From a checkpoint of a small transformer trained on Wikipedia: width 896.
MLP neurons of a small language model. Each row is named by its layer, matrix (gate and up: input weights) and neuron, and shows model dimensions 272-399. Each number is 500 + 25 x the weight over its row's rms, rounded and kept within 0 to 999. Numbers have three digits each. A neuron's up and down rows have the sign that makes its largest values positive.
After each neuron's rows, "fires in" lists the words (lower case) most often at its 100 highest values on Wikipedia text that the model never trained on.

L2.gate2112:472513515484498528533480532524536479508487508516465459510542473523465526473533497455487526507476532454498465484471499512482490489474507506500517474536510488496472554532465448545506417488517518484463509502526530518507467468498495552501513510496454476506486568516523541563508494479495529479506547499550477501538523508466546527473480517515486507492487460499512495505512496453469502495478
L2.up2112:469480464521521472518495509555510486488482523481482488504448477483529512500535563502486504488526536455530555562496473506504466493506497517520498510491501450494505472468475504458461510507481493491525519488463483479522493527462526477489480482492461528512548485468488529518487525460523521469496484517508482521488513497482514513525530489503504504523517495534527466484497518482518469526497
fires in: "of"

L2.gate1385:480526515509488474520503500496530517504496471545518495475520525486511511476499499516563514501475493461526490522530466492474531560470508526497443494523513492480473520531514475548482521518527480494495513482461488481492453489499554493522502500474523487501448500517529443514509505497493503419522538451492535521497492498502447497460507488453519506510509498509521528497490520482513459512521
L2.up1385:476498496454505524474488479533494530484516502521486519526582476494484489524502465493509482479523495518487535482485519465500450524506515496462466522465496503487522485493514547520512450459489459494499486486502521533532518534511481491514481530513496517476514457482500554470476484507480489533446491533465519530480486492458439523533514522496493493506500444504513469516526539498527498467539
fires in: "to", "and"

L2.gate1598:516529504490476461519470533486538528508522505500510526512545472478511496546438515520525489541517512525471513519522539494494526510552508487498534573488497491462466534492452482468486505479531534550482536501524508491471512471543501514473513495496503531516496562523448496469537483496458504506512478469454486512503482465492479497505508469505516468530503518469499505485540512549446506499489
L2.up1598:502505529453492472473454498535529554531504499543502520522478468524530495508513496512487494517529500493494495483508483471473531524540513498518543462539549533529475508534499491520497477478472536523498499419498495469485495535499499526510465502506532471515482530486468490469566509494455484482483491505507527508489524511518461536516524470503456475475466525494467495505472538500459466484482
fires in: "as", "including", "like", "of", "that", "to"

L2.gate1427:521504487458487496501484483508512473438523488496509432539529505487502461515457522504503478526546508515489487527536463480516487508477494514465517470512503543480501532488478491504492509474534531473496534473532441449509479518505538487513543549486525487501503532535510494512541525519502450501516479488526553488506547456446520473540555476472534493559533489474456513508501448489474487511544
L2.up1427:500497493470538489496495487522514466512465518517525494537510508507474531535482501497500502503498518500485505501512488521526523477504498514475514508511491498482501492541461516540530534471516529502524474479472532455420470493468488531498488515527494506487457525526466508501559506505532523492530538515475506435514511488533517487513540540514477507514480492470516487509514487494486470512502
fires in: "of", "in"

L2.gate516:512489497498550504470487501475485469503494465525466519505544452514531513512575515502455471525507502524498484518474494512523508551474489515503456487491467507457479551512494497505475491523465466481493498551467471503485504498511476465513539521504514437487491483469477515488501468476510473465453529475451485514522521522490490450543448516488502489524517530496502431515532475512515434526476
L2.up516:519493468486494460522498516498492517536499480476467461518509514484466521515525488489498491525553481511486483497491510500470499464495511486525483523453531441466481491510470481517456482523491508459530495508525504499516476472496507504513507521531489529513452485488499533457541469472499490488514515514459516535515525480518502527492491520500479495519535500492500518450492503522509523485447
fires in: "they", "played", "team", "roster", "his", "teams"

L2.gate2342:505480517465466513532513493510477488509501547468478488502473487505527497521485517453509499515550509527498521502534536516450496505505526490522478487484518491495514514469523459500514509508523491506473502514520483493489482490543508495505474556513488510509556505530487524512533522496490472471505463480509498524510486517539511464466495503477503505476495499488498474524469512526482519491524
L2.up2342:473485495534482501512503481488496504486529482464488495464481519487467459474532518535497473479505512561481516444525489522530544521458534498507467528524476509496468509470491502485501473501517438506494435528476492496495517520471487510509542519515466465486482517524478495487499521535495499471470514493451489490481506456500491475497520478501463538520481514531498515482520453494465518494508
fires in: "as", "being", "been"

L2.gate2027:496526449546510474467494523497500516517515492474558495492478520531492482448511505457497490523532516484520470452516487476515464526496481487500478501515507540469493496512481454540531470514518518471481490501469532507498506544459485484459511516515465497495496509501464479532510485490492531524504504472537493475488519541482515493485461498529497503507509526484518548491530468488517523493483
L2.up2027:501460485493491513508499504532488496465464517516499505502548482487491528525492495485512446497537517509494544496468505507493459506538479523501495496505496467510528500530502461511499488499523548534487498489473505496479519501518545461503467482519495465523459480471499431506510465491483530479463516472501486524514509483477496497509508494529576488492492504497509507523491543523483524495491
fires in: "of", "that", "throughout"

L2.gate1014:487534494458490496475540496488500447472539529555530451483488481499508469501479518540504478505533535459498473473495498483549489471475542514480518484533471580511506506489490509519537522511503512491490514492512498466530517482491428511536475497455536480478488444539468484504510528472488436463502520443536497527519484494519476502510500492475495501484522517451482499486528467522516519484527
L2.up1014:476502469449481457489498480508520524521484487459529475515476535488479529501538460467480545497530520508487502514486527502481492498519540480510442526454465473497497502517528428500485521489504482513473474460515470515471445545488512477494544468445497495506521522525529510540499485531556474442471491516521516499476500494465532481474454461496500498488501470487496527492468481459492476569516
fires in: "in", "to", "from", "at", "feldblum"

L2.gate97:548514482529490508512463493456498459482509505505510492505469476506553574509462486483533547481495480482461457533467523486489489498473504521523479486499503486493513520450519470477473495446467505486527506492510490502477509499494501492519475488490488499528484479477497501504521510466499481492497496497521486477518495459496473523500475488481475553539497496495485530525499480513462521553512
L2.up97:459462490518486530519506480530474512518476501472524513505498522510476494550487517489494521524531476446520496533579472501490502550502495490479476511477508536466480531540509484519498481494509529542521518535471452519500468524526486484506517494489470494491516554471436475474529509558527478441509514488463511483464505528539539485522487529500477515477496541510534471476452486496517459492519
fires in: "family", "parents", "families", "achille"

L2.gate1921:535534475509513472528494484484521462527523500522445447488508489472509501483490515512485490458519501495489480502523508471497508528495475450517528472489510489505523524487473505487479472498484528429545479493478513479498479533474485475546525508507501506450516515484458502507549494501515512543531519481507532517495512514535504534510475480490513547492502530474505467521515522518496496462513
L2.up1921:510472506489481544497538475522471514521518439497457489534531524496494503498486483470498481520504481497489562481453526524480497476467477527519491484493509526467493504539484501470494487521545533491506543502529501473516472505514480473487490536531533519522544490520493537489467493531480498504513446444532573515480497502505498502471517531501520509452533481525470523480491496515506533559542
fires in: "of", "to", "mi", "total", "revealed"

L2.gate1428:547497506537505508516491509502489515511470495544566506498499437473516530473465442477457540449476506469483482482458499473503510505488537516457482496461458507492530483490509488486483456498473484488493498509507495524471495468514481511510496513487446471499534443511490472496540516520504476489528474493543531546527514475543478497511557507533501519462477480488464446501514520463515522504489
L2.up1428:492495503533518531524514491509527484497518504460542464524482523548545458462478503503501487491521518470558509500468502505470508517503474542518520469509482467482465475525497492553526543488486520463537520434479532507480481490511522513476542509492499489515486454494516499476476509509492474492461503523468468479524476503527470522533510522537453516524447494536504476495463498513489489512509
fires in: "women", "that", "league", "men"

L2.gate1496:505500485465485527483488496512484483504493472502539562505479484486518523509460480484534495477479504545498493504507529475428461498530472537457512530486485463528480509504471485496491508477536516517515479483459495482494513461500482488479507473498503532522512541477515529499509492520530544510496487504496492523478525496501515469493493522515513494512514528491504460543497453521538487479515
L2.up1496:474506509501501458498522508502478502488517484484482498492525472499517498467518524517522501510524516533474509494512499459434481556525503519510535477502497463527488512497481516471452502532500502532551475509550502502500529502528511510527570479514484444462492503495527491506490518484526459464477458559513543548479497481477525496486465499518538550485465499513530513511517505516496517478508
fires in: "when", "if", "so", "as", "and"

L2.gate1769:476519463527519484505563502491484512506473471528489486513492493478493487520485515507483486461517498471482502485507504536493491493504448509504497512553491517499496496506508512518478466500463452488492497514510497512508465526509508477519476539517493482484517513502485481490482520527481471485499473504535472544520514511535494475495498519473497493512507521458486525563508520482558456525534
L2.up1769:526506466443508477480511465541440490526512458476519513475521533500501521530508498492519508533480504490521547521484477505520513492502479558529480476477554501469487529519501527477468542459475528541533488492500510489465483526509464513501530490519502493493503490530519514506456527489489527490516468481523473484454513552465481473441510518515513507506545464500523507486496456405502506513520
fires in: "to"

L2.gate963:485494528497538493514469504500485527542496516533524488548535481494496488470525513488568481511565534556475519493513511512493475481489500493493504548519508473442508548461483466512509497457522486500492463461542537510433461521558479520506508501432498525525522506472524499523484460527472551470471500497498472485514501533536513462508542518523476502530531479510510527524477571531468503473480
L2.up963:528459525491492491537454524459504519480481477501486513519534483532494491572480496492489548462501496486491516520551476543486508485481489447481465478472510506520548526495466528520490493495501480478505483520482464499527507553493505524477485470517500466457494493504497482473524515479490538479540489504470486506497468473555485534536504437496522527527494514523459458517551476523524555529471
fires in: "of", "by", "in", "with", "for"

L2.gate2224:446541485481537536509448506531486498479527521504483460474500512510533535508503484541552466517537521533527520510506506515481512504525506525446527548516511470464536543494475506512497553474495505495537561484525503478501513479563521519460493489518501439525510544515497522522516488513486501519510515527477506498515507522499483462476503457463529503556521528513513465516474518468462515452412
L2.up2224:489510489530546476476529531483530506533513452471560525429534474497513528529447515486474478525491469487465543492544539508480546550514528475494491529568484489506522484533468518494505544539482454483486497512513451513490470514496498493544452500441508504491528500494510496535521518511490464534452465508549495539499470516525492497512507496485501543493523485523460483546527452489474504523490
fires in: "in", "to", "on", "with", "for", "directly"

L2.gate1358:469504451540512482497474549478484471559495477487503458483501512506455522511473470488489487495486517499506511487514499511515485495476449555534528510477512516471475516488445514475540514488497480521520512480456471470510478474497522499493558503510483503528457503515459512509468484486496471520504487526518483479523510478466528525505483482478488528484509486528485530495462534494494478523484
L2.up1358:510490438489480508524534517479481539497489480485501499512510525461490489517525497467513494481521473508520524527524502509543493498485507511491511489455483479522498543497479482504471540533484453523466507487511477512481534545513453470508461460510517508491480518535483527488487495501501509534530519498504559479501500525458469499480502480525477496501469527480531483526465507448491499469515
fires in: "as", "until", "to", "since", "in"

L2.gate784:475522501544504486512527551472526485528545482500507489494494429462463503481466510505519497515509509463487520502538506515496484557498530462498515526500517521508504510474502523553483544511506484479521494528454535509470499497501446474531535480519514528479508506516499465543498501526489508522532499509509499475472497484490506511504469465529465497476512499476478522512556535494506489532553
L2.up784:472525521519498520501523496528500535536459481487464551499506487542507507509494502511506481499519555509480527542556483503498522518487510490498491485495518540511475522478498475505508526457539493486503485507493505528452502491488467482515518496499464477536475499530535489547521516511481545534504474525470492500470491493477542487511538491485539564503485495487497553493485499472491534494510
fires in: "is", "to", "was", "for", "of"

L2.gate1007:516474526454504485494485501474467478536520479515521503527533457535548528520512503497496478536490512540459529463479504497478493505512492526447496524512464533488506529462490477479529560467515487497505482522504480483502514497528452515486488514475488486515502543501526473499516493521487537504523517495462508470486512525467518526504524491505510513466472457517527501468513519493533477553491
L2.up1007:520544497504496470478496475494467545486537487523475540498512487520539450529516473520495507512499510469481485459481529424516491541542491490513493501459458495538514474457504492460508508551488512486477468513528536475478476501511521493476499471536499508525503521508552480532519481447517511462488493492477470493527479499481474499500486481506503494559483532513505504497532505497527470465470
fires in: "of", "during", "under", "around", "by", "before"

L2.gate1407:455544505492494461486487531516517456483511516528495483540504535523497475486532553467489481480473523498468477486516532512484497523458483519511501522499504479523510512500489493468488521461498528499490495452551542475476527513486476547526552504527494526478510541501486500496528466505477531478528506453503522505487499512469570503514521510509508526489517474480511481485470509490493467497503
L2.up1407:513496509464481498508482474498525520508492488486534498558495514508468534518503516484513491504504494447526510444514498514481491479476493497477495504485500500481479479489490486507506518498493535483514483486488487501516509495481507506537564525490488540468523524481527501484507523469484520511440445487467567549518520495466522490524540462470485560516499505516463504518527529499480526499527
fires in: "of", "euro", "to"

L2.gate260:479513512485487547488538523523478464479516495508476487532496493489470508491486481492483531542543498510486433468507489470501508544443495496455508506552485511495510503536500507510516508438456525508493451482530525475496484518517473539517532509479478511538461536516511520517507477452485514482493514462510509491517528481514549457511534479502537531502505487536477508517478460465494508551515
L2.up260:533519459480526469511483493510509501519495481532522483468482462518480497502446514525477440501497463528517511496532521534504502505511505505508506523498496468523510500543507462547528494484530481522496517494480478502479499472538456495471517501438508532503517520486497504474535465479484454505489484479474490526487485526473512492499488483488530519466515531472514536514509535461491498496506
fires in: "in", "on", "from"

L2.gate1880:496501489494506514518437495473507487506543523507506482487500468510475515446511487503524504480518553462529510521509492449491473524532512494478522472493471479515513529516503481520557479522471451461523503524471510511474500474534543484529497532495481499507484492514477475514469510534479496522500472479546461557476514479500535515510500509494491513478482510455543493508469523488542463497514
L2.up1880:503536492500471516526476499469511481429505511492542543566489508497457481469504530514496505520523466496519497461494485544492482479553520451519524493524522521505481547525464496503490531474509476501505511497477520564472532540512475471423534511487539525502507480467498487480502536524488548489514458516506517529473475542530533490437454460518499507505483492477512514474471517476528512530479
fires in: "since", "from", "of", "information", "nothing"